Part of a small language model's weights.
Size: 2 heads of 96 (1 for keys and values), MLP 512 SwiGLU, vocabulary 2048, 6.88M parameters.
Architecture: RMSNorm before each block, rotary positions, biases on query, key and value, normalized queries and keys.
Training: a variant of Adam for these matrices, 295M tokens, 8997 steps.
MLP neurons of a small language model. Each row is named by its layer, matrix (gate and up: input weights) and neuron, and shows model dimensions 0-191. Each number is 500 + 50 x the weight over its row's rms, rounded and kept within 0 to 999. Numbers have three digits each. A neuron's up and down rows have the sign that makes its largest values positive.
After each neuron's rows, "fires on" lists the tokens most often at its 100 highest values on Wikipedia text that the model never trained on; "fires in" lists the words (lower case) most often at its 100 highest values on Wikipedia text that the model never trained on.

L3.gate326:512479374497552505439560460558411416531429453562460522509545501617548562475363524568517486543413434529578502459515537450447547485480514410480479518501507507497478490496560434462492534505475518628502500432497599514508484521597459438450489488561378475472564437459540473484561554512503443453432457466578465481481543442536456440610368388424598472458485545578465534545486555486484490509526519487504570488558482479502449419467473525592362502427518514478521407521507466501480519555467545525459449486458580489482486509443486469455465524491481484446502452419500475501446521535473440459
L3.up326:439597585499519500529414552513525390523581524455498557489442484569448563450554515490597528526513521546547482411525528436475531505549473434518411501446432545487533411557443528553506509499500489536422447426583614561586497481517526503496439485455516485377457543499588464500484570447596522442495512453487392445518508466473484496493454568453538531574531487572518409486509505540553641469510540539452451511540646506609595435399527543511529598460459447506541541446534540509537469508515509541523486471471518572530415520505502465443467491471560434479556537529507474476516459518461462552
fires on: " to", "o"
fires in: "to"

L3.gate258:489479525398546465513563544474479457498522460582520388528526522523522536472456544548493468542450545448515484511542513529448505491568517501491530476473440449480460578594421529479475612465451529477403555459478508417548454418513573485531479466416445427404497504509540563496456553458489548516469441455504486513455521458441450575519445577561473444470550477593507452563431389444564580579416515529618483549486492588478380457419483496570558620419498498507455518535544523593462486524510510545471461479652514522434535418453559504485502521448530541447515427454544458507453517505459484479
L3.up258:478545453584533530470505530461394456497510514501447482518564476431482448506498550467542535536461497521539536437494544468489497492438434551452419519604526469468532460529433617479518543516502513463555413489635441477617542588517448485520580481569442490546595563536579635419469527483489536398545407483532545530519470459545458519483529490557506449562417474496473417452520501413557496534463571533445563535496479479485535521567527499497556580511519535456612505483561449457467493497460517480603448467503548486535489491540542419489466572542394581485471462395511458450506596575422472495
fires on: " do", " did", " can", " could", " would", "es"
fires in: "did", "does", "could", "can", "do", "would"

L3.gate112:351510550462532470517532399457478435430426546556558423440509525510457510506460495509537542522495499547430476573580568550438564522558506547404523542531526533551511442485445451482484545510527480542554543510569509445460572499521542361590495442424433508487516537490543460441518548574533581478477445469454483439474520542459583577532457533553548459494442511469450422578488589522573491499536589481471470529485505521476525355484482440484450480480411557452534493475487440592467466469446429540531479393599595507454470426439421508536489542471504521486479479534564424507524476585434484542
L3.up112:441464431579466461453476532465474424441535510476485514468499473442540509465507556614556461556572456457486505432542541471512523441573515526430577407581506431413596492468454498529430511453527565470411498466420484446550483432505520497527494536454631548370550465600425506418512535484537477480504491574450526489463420431526493482468552502498465462496580524556487488536516518544496543502450517510560455520482534470548502467455530450444497573548525529575409480473514579505359540492501493431543443482420453522520365488544516387369493441470477533508507571573530425499459559525496529460
fires on: " to", " would", " could", "o", "ust"
fires in: "to", "would", "could", "must"

L4.gate409:524543412478516505429541504406496472431401546506510487560486444567441524589508508455471498471516479479525506471510517524372553455454421449471508540499467388461465569452496501492585444535432510520418563472356481531555462618450528549515501510517520474423449470570537488527513548518521493553581424539514561513503502466518490535486464548505530481557501469572505537558490397472518502571538486457510566448501580476469542418491556534548491433362558519474497415574573346506415398507527530565489489489485481481516571466459533456530445466618440494492441511467583573470466571507460513445
L4.up409:445639458516506475481534478475529511432477483495468486497484488512408551514567490441607405478496440468477577482425438423412503491455419469454447488466407499438477546472419478542596449457445459542535418441487380523563399565505484480472532544485492480481536468540593480477544609497571539489444533472471489620517476502464508532476513536455562517515525564455446520535547463492458510559531530440474500461505578445474593373500595573490481471450554565461447473516471437437413464479482578512463534486456419522455622564507445553514498400529502508515482501415458462457464527489423504439
fires on: " of", " air", " car", " Air", " trans"
fires in: "of", "air", "charles", "airport", "car", "business"

L3.gate414:557696507530537539450508474500518530407493381474494391439454506526432501496608485484469496526485469493532590522459465450484482495536506564482420472496524396510487513505465554533534586532477530500594538559433536488528504527497564515505564500490511475495505528461503443511484530546465449478493547533441476506554445503512499653475458460512517472502487422560488436496532472579492397554484503502548500525510405630469639436500479525520530500504491492604545512484487477482454435468492419516562507470553501472472570489476496489476468526478422563473515548558716441429470444547520476593
L3.up414:488473442466540456506477515422416497477407577525449428540520451556476568484539542464568389445480456465477456445417573492561327419498483603525564536551470574528528391468497480465504491545538528529452477506462427483418520540513551497508533524471523496463555464469500526491506573527395535510429448478507492460474561449516515447502459503435567473443540526528486509512410592534468481471522526578453441524500528509525415538484489456441416572489660537502557544459442524485395514611493534473541464452523556561509529501540508456558423573498450608557569411496511535558524489482559520546
fires on: " will", " can", " may", " could", " we", "ust"
fires in: "will", "may", "can", "could", "must", "we"

L10.gate290:578524457437497505483576364443417485450481579562613450585538517522494560552393534564546571518546422415557517440542576535484479456443534520541574473489493550487484505548407512496421487611429541521443511550546557521506486503490524437550567508510597504471572419571448535477431537546486513471538557486439437410503543375474499485497579470555522564541457452496508431549573432471485536446459425523511481512525525464441487472521497515481513575369529522505442490516403541489594433468419455470539514445527486495433496522534507496452398494525441452504495446506552549434479539443491499448
L10.up290:511535485389514554490518511474447430461572589510535482565576535564508463471544457446568453549584530532391519501507624422464573466517599547618552413518523557490508516561416480496519478535513520441482534503430589533516535420480509469538528485529479498476535428491477483482561541467526439558499456519530435472439459418428385502523580372522408520515518497520513376415521556523559462499476531542499454526565539490467620534536467504459575517419497492497476497463476533485423485519448433475476454483557549473470391475462414494477423506514486562503509544532546556560595447403519464522
fires on: " to", " may", " can", " not", " also"
fires in: "to", "may", "can", "not", "also"

L2.gate67:527428535568555456417456510536438511497531436541469517555500495466592444529493433536489478533517580465499590490620411505529500499506502409475506511520518499567539606512602514471520529505538548513566507472519556526461540514560536429484439509573489517506534491580482523546555483605442365374482525453445471500472443406497487490499565402484458460517559499485541481454412528412513484524497503467505520526440468424483450431490557424523452526444460390531433440570468481437482531477514584443439484552553621566509476496462525409420430623483457554458467435485524517490493559441477450575
L2.up67:563528486418532446544385423547457408496441475521523530512524460411512517508470562440443440587481494438475536499445558507483463514472453435509550546430477456396561470535487449513494504448529492508459472485509519360478492523413501463499545415591484599477476399454530508508490483569578615484429437484516531447560434498598414554596507532464563611536446441404521473507415541583564445519529497510401536506559467521499561527549544470450461486462561555549463525522453555417559543508461548474569449455462505473505515514418517495493499489439510490469490440492525571614503594504472536518
fires on: " since", " to", "y", "op", "ince"
fires in: "since", "to", "by", "under"

L4.gate377:536449506511521569428551489479388513422522555504461566550562470487502475477484463497451521401513581584512537429534550503585525468605430579444502515521476504534495469568505507476523595529566574500485621543515442457525474444506630579465481560418489543462481495516562470506543441561510438500580338474509553453478468481505565510478444453529502510470448482575543458506434474438561454531565533513485583393422579476440555470509609507507442510504529475492425468531552512447429432514482541443500551427610570530511452496427543497506547558491527470522436536584505548562507533555450491548
L4.up377:438381529531456503484438426548479494437573519456385502565574508506538466499558487428542529566527489556528535493476431606398470491487440489446562521535436437577527458550541483459512480444540500448495455533600466518554499536505619505410422491453448525537494581611527466486572559527554481559547461439422499483477458526481519482499510443517507501472528504476490468480497503471490455528502462549542454460497591380467507576470464475408496502513503573508489438394579532514507533540478584491487530486535563459451565477511571583521571570485658516613379499493457462549523474586470462498
fires on: " this", "b", "ut", "is", " a", "f"
fires in: "this", "a", "ref", "at", "but", "of"

L2.gate168:460436459529462568355547450386477463420430556470486439477477484498450500459520450540572461483474563492485578503556562476478524431482451549454471542523509461538499459514518457469464554469464551366451532462472552531553502543496504484578457555405534530378487428575495479504512432400490480558507456635447446448483496448578472530441476466636496492467419479552514476554463516607498594491448508539483512467547490544525450417460511440494458433441515475529432500480406464521445412420462444527431444487593501518475464517538466491497498541521450573482422525557529451405474529430503532468
L2.up168:496431551584581519579476503512536580479446436487621442465512554479484502466457539514553509458483467550466510506583579564450487434569535584471595557482473522526538458465515511536504557448509548591511545468447514484488559507535537485565502574486473470528588612562506498506529567610468386525550487489544598534530504405369467548546451538419414390515509480475483461531481475482495486464461574506388536486459464453524511587598495452553483585502418567541475523420565521520560496486572469479502498456510585477438436521467484435501432537464482479505438385548562494488552451519513442503
fires on: " would", " will", " could", " may", " can"
fires in: "would", "will", "could", "may", "can"

L3.gate137:606510485470503538496534468544441511463519579585567521663550457507569402546519554570470524429541483519476463457498486584517507540532470429472491514454449494397487473452483455441467481471509593551460531575534466499579599499415514563455546559504522561462512427595541474428439524415521589398484461520482425495399567475550501476493565586486541529565487566538546497475548437544463544483535522576535536507441547532560507544403457489508516453480590453492467531533487514479508442476503508414562477486511519580452439366506476464532406541559469440379502517461543464522559498524514470465
L3.up137:498533423518504531501511481510541551522449540510578508516489532496501501481422544540495542451547448480521483497444546505506525552510492485443468471430376521400495434457393492434460428536441470463493493548537467534515531547554415470459552477514468538462523448565435484452472522473536588452460388578547472477516570514449525383424508496442476507574518579466458557484542522436449551462474590586484603488574526419487597616516478574468513473402458469553548553464425410508541490453521600455561487555475554503447407430493476467536434417558500511460484481393514434528459371530471506446
fires on: " him", " them", "ob", "ab"
fires in: "him", "them", "himself", "elizabeth"

L10.gate42:521512480474510602570480383409465503449452543523416457404544449495525489551523558460526411485500519473564498555505433514496433505461515554555528565481482544472449505578508445469537586495449538490444602597538426423558520471462514496575475501477570423443441475454489452475470536451568452463470476427467583438571476510584517602509521535532459486513578478589560428500523425475546531483532464531427527452397546507409448520469468486511462520435475534499503474532601511533474394459588545568639448447598522512493440516530524481496447575467446543481553549426464552496486539547559491450
L10.up42:540456483536466551588488509505433489527478434556538501474466420480545442446499495488520463430519519484413551498608436456481512468465497533493470507560425497355446490615581414402468472508460470508422525541482492474463409470491510507430480476416417487526522568475491459450462467534494471544490472382506563449492456499570473591478475472546468533550485487517400519425472538531602507426395484523516447415430560489501502476518505458504485570554462480605521517609478494540480492556464528542463371496446536479554586445568568538440554488452516517539576538485442389492382477550474468543
fires on: " a"
fires in: "a"

L3.gate421:480533539494550500452573578484500482466467466601452429520476511602505498530486532434502528509517470464526507453585501477611534539619469506443517467451507457510470485445408562520526593418554619416506570565499507592565515530505498501564416475465562455524435448511502527483423501508567440530467507496518489460490514452470528581586520460485476467485512552434524481559432534500544525390471452473456486499496414499536452472607488552487539434471478494479579529478508458548420509460451430565448507440534582571493513326506577456648494574586516457512510530483534509507505488578407563488
L3.up421:531465502490508429519555478487606485469569446565535528548473482460549554499483579529441444430537465513458448504506432498475528514549460521462529461434433613519512535425466495467478563503579448545463519472435530551488503472528439531583470585456477432518349438472568468461498617411569551490459508517483392493515526492483537477561501550551469644534529500553582480506550470504496545533490561516507469444513501508543482498482463413460491388568557522552487528502458478486486559435588496408465467451580468442600558548437464355571533447477573513487492466449428461407551506435473465447
fires on: " both", " Fl", " of", "se", " between"
fires in: "both", "of", "between", "florida"

L6.gate93:498513551551482574469559469515419448436438503512406556541493430551546483496421510434462426434565542493433510444613555460489500550489539523491459503577490433526476494537492373475503489500518491516434478500424507414568420512506578573390528421480626498491492500605509521505431522504556498455512483516506441418488463442545609465560483556497473504533534437569462509553477509525531571535574583548511522442486583443519514372436551467523435532467437519498502516548455469499409438552407516656530509549543507496526529570418555488433493568515518478530518522493475474491455499385471533519
L6.up93:516474558555511525576441554488503554462503490571455567554409462509504474459505523448591419537504504511489411567553489526483483547645523558496429485468480419399512487572466494422457466550491430604525506488493499501459529521441548513451456425535466451593542565529425475518489613554508480448448506452460519418526533451495507505540456433509453397546525467576443569499515481510508498573513481402361420511483501523503460508519426528562444569494441493504616388471411480436529552528471552480486438556542556569510573480531584503503544478518553525512479503400392473510424477551467472480
fires on: " a"
fires in: "a", "away"

L3.gate182:536523505485500442500472505510474460485402593486481541471509476550520544556466539496462496469496544479553519497579561576565419370526518529462473515443549520587500473555452450413501517524517504513486525460495522506474496442499531511524570468557552494469422556590508484584518513528487528513471425495514454423514593428525493500439426416541443385585469516547514457570494490461645497457567519449482545425458528461506586545504530458515503539428422427583548455512451452432488511467510493530543415474533634439560524356498529404456427592560444506456570536575516555525472478599432517524
L3.up182:460516587522592403481498516529520521510426542489484548485538552467525549499513529484525453483501605465561446539511579558497504492544540467489527572517576594522465434456532518482576482489509378537474396411617530480486559407567534491599520615513442489523525579503537592471560556478451554526454546482550489420462484505500519519469573484552526505557493480530447413498557479438582457440549538355512489484547406427512521579459461546485498520470491558625443473375462466426487520474503566424509427519472531460488543442499405423530528567492510521464477476530480462538483429562496524465
fires on: " between", "ed", " as", "ided", " of", "ing"
fires in: "between", "of", "as", "decided", "fixed"